python train.py --num_hidden_layers=17 --hidden_size=512 --num_attention_heads=4 --num_key_value_heads=4 --head_dim=128 --intermediate_size=1024 --vocab_size=15664 --hidden_act="tanh_gelu" --norm="layernorm" --norm_place="pre" --norm_eps=1e-05 --positions="learned" --qk_norm=false --attn_scale=0.0884 --bias="all" --tie_word_embeddings=true --parallel_block=false --init="normal" --init_std_qkv=0.0308 --init_std_o=0.0382 --init_std_up=0.044 --init_std_down=0.044 --optimizer="muon_variant" --learning_rate=0.00619 --beta1=0.95 --weight_decay=0.0 --lr_head=0.00383 --max_grad_norm=0.5 --warmup_steps=200 --schedule="wsd" --decay_fraction=1.0 --decay_shape="sqrt" --final_lr_fraction=0.05 --batch_tokens=65536 --max_seq_len=512 --doc_mask=false --z_loss=0.0001 --train_tokens=527500000 --max_steps=8050 --dataset="wikipedia_en"
MLP neurons of a small language model. Each row is named by its layer, matrix (up: input weights) and neuron, and shows model dimensions 224-415. Each number is 128 + 24 x the weight over its row's rms, rounded and kept within 0 to 255. Numbers have three digits each.
After each neuron's rows, "fires on" lists the tokens most often at its 100 highest values on Wikipedia text that the model never trained on. A number after a token or word is its count.

L13.up280:110116135146140123146141154169109152126123122144080160109089085134098125197147130158155166161129157106080119157118154153096095059083102101122132194137128080144113110137141145094123135170113148121101121188127118116092148136126090096111148126120111170126106155131144119139119103138155102186120132141127104123108124171146135148111110100163125142120082105157128125126100096148128139156107150130106123130095122104083133168105115112134172147126111117125104134121134106079141107130169143101118114135153109062129135108131146127114167112113135147149148099128180124115104110135139160144
fires on: "." 57, ":" 31

L9.up712:139152128095144137159117136123129114121143149102189115164135116094102087152144129135138134143121132138104168118108139124158116090104151149091136124142180178131137150107136132101114094146090141125102110107090141141125192126145146141133117120155121140126127147111129124128139123082134082171104131144100142162153126142142137136092160163129088152120126134126121125170157112149126064169117109136154120101143149154133109126139132129170108135121145101136098072119140137155119148101107119140127141078125120153126158145109117118133121087103148123134085113111125150126110156138091094141
fires on: "on" 17, "en" 10, "ia" 9, "er" 7, "ons" 6, "ion" 5

L7.up716:123116130126117125084140104141147136138130130106099147145118119102106087139123134173169109072112175096102120163109147156103118129126152140123138130133108090118182166169121112124123101146097063173156124095137118123140139137122115116127166122111120152152146160149129189131090157160175124134125129161148124126103148098082168113130147107107125143131125127180103178148115114155146112127113169152101085116123164143148136110113144122125171122098116102092123119121092126111151122097145182113140124128092210141154122154127157155123085134182107103148098137136097139143154111136103093111
fires on: " to" 26, "1" 12, "0" 9, "w" 7, "\n" 6

L9.up76:106090146108089124105121123124137165165129111139110115116087158095139134160088087132134111132158092139123096147145111133097113153096150143139125156151142097138139130158112133103114138085109063123123097123137143125098122123129148133131099163153134131105139128119091150140133120114159132163148157091163110138150152119127115143163135133094135143097102136147119139146152112142134124152148101125151113156106124123119141130145141133121149118107094110103096160124120145150127110137115165115131174141152155117122097138098166166110146096134091090125122146146114164132117121118121103098
fires on: " U." 26, " is" 14, "." 12, " and is" 4

L6.up235:144148178113080115107167121091137154154129135133134116149142151111142082152117099138130108089065120149162121133129131132132149145113120114110155135154141112100135106057162146148103111156128117163152097153133125174146145152108123136146136097153111096141122129103130124176180126118122130079087145112122101089088168173149111072135151097137105149136107128102130103099147138147099145140106094123096120109118139080144128129149131135153163134096147094098087116126157111115172118143154161149126117145142102140131124118078158121133100181150096119152136161131128120097124183121158101115
fires on: "-" 21, " inter" 12, "–" 8, " conv" 6, "com" 5, "20" 4

L3.up901:085099118104081108203093132106107076102124137155127143100119155095113159088103097151180137101139140143123099096117101135149121125112100150059176108147092117150153076144157144125114126128144133109139108134130123136105120118120143141123143120201130079137085137106135132116133123169129141120114150089144126126151153108133125164144146089125123124126120154119146163137134118107113145164133153132123120159130135125096125091117109136109106177118139111143133167138140123146147130130134104133095101128137123134118165112127112122135120134178114144148100088159080156141141118133177132142
fires on: "=" 28, " as" 18, "–" 8, " |" 6, " as the" 5

L13.up846:143186149125095102125139125146151125140116197169105116183138094126147082151082120142081173152097135103111164127135163142102108107160106143133110139145100067135128116144124155163115156089084123136129150163128117137128134147127132124091146116107122116156078116151101108092152141131129122154142118144103141114114091118126143089106155131157073148127123097123131118139146158103120124134105120162099136145098115120165140087165117154113162100094130136105110077143156135129162156145136109124143106091142135119180170117090117116118142152129145143164166087169122145141118118135150112108
fires on: "," 67, "." 4, " $" 4, "-" 4

L13.up977:142094104140153133161145165122088149144115103104140144097159133123106114129150147160147135166142171160125166100127139162130122112140164091149141126153087106134105102090165130108137118157147109128126118144083128115138108164102171119123119110150115178133113124140130139130148114174101140128149094094143112135104125142101103152121102093119091109140129161145160170144123130136121128097111114127139104142126134162112124110101139131153177168138125128126151132104087168147125118142177089117121089130149162120127123177155094082124129105104100136119145128151143129171138125156145148144
fires on: "." 61, "′" 10, ":" 8, "4" 6, "6" 5, "°" 5

L4.up647:099094118162115174118148122115127149102163125134111145110106123130128130104144091124119140085135141104090172161146114108157061114143140161102079103140099133188132093119132113116146086125165112157081088139164114137084162112159138146127121119097101175155107118117137080125128133125174123086114135157107116147099145124134158093087111113156151130115141133132116151102101154145108126157152134156090139150127137113136157125091118175148127178132130097119126097137145137134148166155120153075158133101141141166147062135137123142123103086126105120087143134132123185134126119146114165096
fires on: "ri" 23, " de" 13, "ene" 12, "en" 5, " visit" 5

L9.up907:163097144118112112113101141157127110136102141113133140156152115154107126120125166154114139150133119109126136133143098134145139107145160141106104148141113100162149098134201118123120153093079105132122114151096101149122132115157119133172131106091145121194139119158149099202130150121098143118107095125136126122087151158132147111130110085134113131144136115118124105125101164130112132148110130159145096119154117120121130115113127128147127104135140123094128052110150119110154127117137142132104151119089118139145135149109162126109102148098115101118104163159158141124138143192107107089
fires on: "." 31, "," 9, "′" 8, "0" 7, "1" 5

L10.up917:139146089099181094108103135119137115127111116140142166139166143074135129147172154138109145136121138157131138125130136146160118132144132138087137125154119127157094122124113154052085128143124169141125113123104128132167184140123133118151142105124126148126133150100164125114136142122118118144107138080106095180122180140188132104093120113102115170115128142136117135142141160119121186142142136149070125108164125136110133070114128169113123142153099123076122099112160139067182133099119114162143113121132119115134111159144142192106155160093141116169120145101123114114095138185139110082
fires on: " T" 35, " t" 25, "ant" 4

L6.up821:145109096179152176122108123128110145093131152122140136119140135134137134100133144120098091137121120132114134127100147125066134138131151175122159110080127145171130114134150101116094142144176123139124108109128159133164139107143115113141156143173154141155139077117114123097109131109118114140140125081145147128149089104164140098125104090132107117128122098179170134125165091126146117115139144118079159105141152121105095156096143159141163164107109152138118136115117089150181142183174114109161147158105191136101139127122115122120128131114124085093191127129151141077099135101165136146
fires on: " in the" 47, " in the " 18, "5" 5, " in" 4

L13.up246:100164136115115130145111135139091113155100069173102104141172148106134161087135150176152111090103123095106134133126164146183066172108170138122099148153180129135157147198125131136113100153155174156104133150120140174120141127113128108140143136115118110143124179156122124107130142126114144168126161152109093138137165174133130102136138123101114138105192088120128111130161135146107141104145146147104129107138156162118140130101118116135119119183131107081158116167130140133143126160120149120125141092139131130135094129122123171099191121098122105098148100104113104137154146125142090159
fires on: " M" 47, " T" 9, " In " 7, " In" 6, " in" 5, ", which" 4

L9.up214:157097091131106103129120153162118157114106116145109113130138111107138151122121116149170123094127106073125105156136109143123101130119084113119099150125119125188126109097135126081115191116153144145159122149170128134144098112104087155120146119186128106129110087116153111120162130112148134173113138127130086098150147093132137129167091121150129128140097124092122151165108151139129142128136163136155091103115090117080175134133154178152174170112166139112097121105149090121145097122154121187149084138149155149137154160132134110148106128076105140148121118119147125135132132126104124187
fires on: " " 24, " a" 8, "H" 7, " second" 6, ":" 6

L12.up87:085141118100143102095108152130126147135123107132132090109123136123113099110128102139101152167103133142132111148118118135128082111144132139157116118167099128120123127114121147165139120181132186082122150150095180158107151135164099122131052114088150150117136129124143133100103105121167115155113116155120061140124112101120143131151153098103127106132102174098129164159138170122122129135088119124131129080090113129139138105139101158128125113142131146132127128116156146078075147131096094165135117098149130074091098134121152137119112145132097096198147132130130125153142137137150107080
fires on: " T" 26, "- T" 13, " t" 7, " | T" 6, " of T" 6

L10.up732:123115107130120122147106098129123099100137156182142140153130114110156121095151112151128086146126113120091115086096107155153126114117118153156141122137107138139172131121130133103120145139119154131134118103107131166135108141136115163101135105165103114117137097150116111134091079153103067136141158119140170113174117138116169135115151122121130149126119114129139124153178118079149125131175126187124151097113140143112139082141167090143162119157043108103151122152110137106154167145117112127151175155144147138103133129134160157138101135137087119135139116123091178121127145140127119118
fires on: " that" 34, " as" 20, " |" 5, "i |" 4

L3.up747:165144146145113170086101127097145129139100144085103086082141134170122112104116129090113108134128114134094171085153126162125142146159110120144103151106136131120132101171129139122113173143095102117173147122166129103131142102122118068124114143093168124112124115139114132136122110136136116133114127106101080119122149116122109137126162051114130142118112132112087137111104144160102150131095129116081104137137119107138135105098149112135156107089169147087144113154105109161129097143143111131138145169157139118130132152143103128167088090135113113157087130174110144138094116158142174126
fires on: " " 47, " none" 6, "D." 5, " ask" 4, "00" 4

L3.up317:097113107102139153140119125129164158156125144116112161068110156100076087120120079177150150126104136111129105153100121158112092127113147070133106124151151085125156135156130105158125101135150121117135086116104131095166146177139078139127099090110134177134124134122176060149126180113130122126175171130116112137115139147149108106127138118123145112149106119145180154162096144140143131138113118119148129119126140159122135122120099142119116148094098104125100131109078090154126100123152089113120118131117173148157142132144146110105118158143117144130105114176110169133143150157104169136
fires on: "′" 34, ":" 32, " such as" 10

L10.up364:114145144151111182160091149128092129096182076140162114129126099120123144128139136103103146146122191150164158148115162121102137102112132118102130112109096147124107124098139169135169130103071157119117157136128138134114122120091177104151139135155107132151126147124159094097112066138154102124131156115109135094124117136139127107127143093132119093100124159139097143164126130102148140118124153111118166114125128137086166145126086112109075128138094125146157087106107158173087113146101076155134150118116131086114176128124131125156144147127122146185175132141193126102138096133144129134
fires on: " an" 27, " as an" 8, ", an" 8, " is an" 7, " in an" 4, "." 4

L4.up776:132102128151110112153136151118143116114127119111151121106149155121161156155121137138131104125117122087109157156128152154131087091155094152141153142139113074146076129135122084139111107112083127116125108120114153110070136112164134148141152143180103127105123135120134124134085101114106106159112159125167188122164154206121133111101139178099121100153115118095111140138128125154089128128109093141110101116123111144147128141153096082182089122146113068104135139150098110174154141087162107097137173135127115111153132129140123107148115116090098122167143123114114126121127141133141172123
fires on: " (born " 36, " –" 30, ", American" 6, " | USA" 4

L13.up705:129148159135127126110115133139127130097083124106084156131168154118131103125132102094097123149166130084130157139109127140095155105162102150112093124158140126167113124081146114126138135118115133105107110114118139143178076144147077151116153099126144161136115121105122096106125148182127111115131163115131093117128149128137149122118130122130105153099100120118080151112146115132118150124167103133148164166106140153134107094113127130118156116098118137124106122106171151126129116122084095138118135159096116140135143104126150124100123127069076178150109121134146122173141110122117142098
fires on: ", " 25, " | " 15, "h" 7, " to" 5, "0" 4

L3.up119:101184174125086149164120057167125132117138127115151108109124116100135151096131143123135123144158126096128154132147124096100106130121119162153143159169094087134142127149131114142148107148172124137109073117112104120085119116133136093150121102108151106138079139125073120151109104139133113109117141115085144117150100157150132125105180157149116159090115110137129164153077144122148126136160109132093110109132145120126091116116147140148141119133120151124113089140126124084119147104159145136124149142143195124152138109128132145146110120108160175152130112169115094135124153177148105116
fires on: "–" 38, " Le" 5, " Co" 4, " archae" 4, " Ut" 4, " A" 4

L12.up91:118100119093138155140123099158141125141116086115138155042140099039140105141120115144115133098148131105149133120068122154175085124135109156136155117112119132133159134117109160159158133113149125109081158138166153111149159115120174152142132163136144128119148106114125116107139142190167116156104145125171152189139132151130123160107082119120156157114125122152210128150102129133105131144103160151129158069134074135159154167158126177172104159139105135147110141094159129091167142110113107114105133158158133139113134175146131135156159104140155175149095117092129136090150120152151104094
fires on: " T" 17, " (born " 16, "–" 8, " to " 7, " (" 5, " P" 4

L4.up275:129146123130110111166088135167159143104148145117204136140101161134109075093146134119141140134096087135151102126138131085061157101129155099111136130109109140146111137165101115116132128122123132109142120140147118149138104163108122135110154187112143134184161116127106161199098134126151112141151123145144095187119116103125156127143154154144149125171118126102131133167128135125093142139152134140102114102157135178135114086119150101106069171152120106173115177127153152111146146129111094138103125087131111099148127077125100133093133121186098115152171116099133146111084168120158143165
fires on: " and" 20, "ing and" 12, "0" 9, " their" 8, "er and" 7, "n" 5

L3.up137:118104099145176156110118140099126108129147116088135177114071117158093140097120118121103120118108135156156063186128140147100105155116110135197177100144162109143116130108114083102124149108128157115110140116124146166121143108126132133183142129110119167119125101189067117115125124090183141138168124105080093121145180132142112118156140135125106107080125141109144151139131130093160145177152134113134173139153145119124129098149171167181137133128096132126143098104137140097090169127146132121097130149126110126114149150111103150126148127150089148127107180188087128119143143100143107111
fires on: "ig" 32, " | Dec" 6, "ision" 6, "5" 6

L12.up690:121126102129137133132129120174132159143120112120124129087091095140120141152088096117173102147144166129113122113137151099118129101118170078133157141139081122123148144126116195174086084133113119121169142120137108078157136124120131089149134151135149149114113101151185118165185113145115119131147142124115093148150138091130129160137083139091136149127097088129082103096114128184151146136129119124152168144188096103117136110114163135115140108133146096146161128137126160139098118140099113136087177125127154119125079097133112122123104123132136129162119125129134161125076144148103113141
fires on: " " 42, ", " 7, " from " 4

L3.up921:118164116126135092131108123124160131125165101161115141089157114128125118088091150132095131082143140137129173173137183124162137130143127096094169091151099153135114123134162159150084140091111146097131145107134118108138126147121117090130057127134104147137126171141170123115114135116098130159123167125148098115119162120138122110140120118140122113150119143124133092163098124168088124140117150125120119142150165169140114134135155155150072106166123139108112110131130149150164164139125112126101144090109100143073144112109123134140188086086077161154115135103142134137119117151110151145
fires on: " T" 58, " =" 9, ") =" 8, ")" 7, " | T" 4

L12.up802:126157118120170102132116158098121163156139124114095130162136115114151134147128115165160087129184128122114108110126126127161081108094124165132109099157168117131117070133163137064102130088139152139131156105140123133155129116131122180126111140128129144116079154119143081119146135132133106165092129147133166135108140125132100141137097103109114131177106122126137106110130169131082156172138090144137164124150154144139152101121136111091131143098089102078137141146126153110145131149098157142123109121134121135113100114117147157132149151098136170163101122118147145128154126156110104132
fires on: "," 49, " |" 21, " D" 18, " T" 7, ", D" 4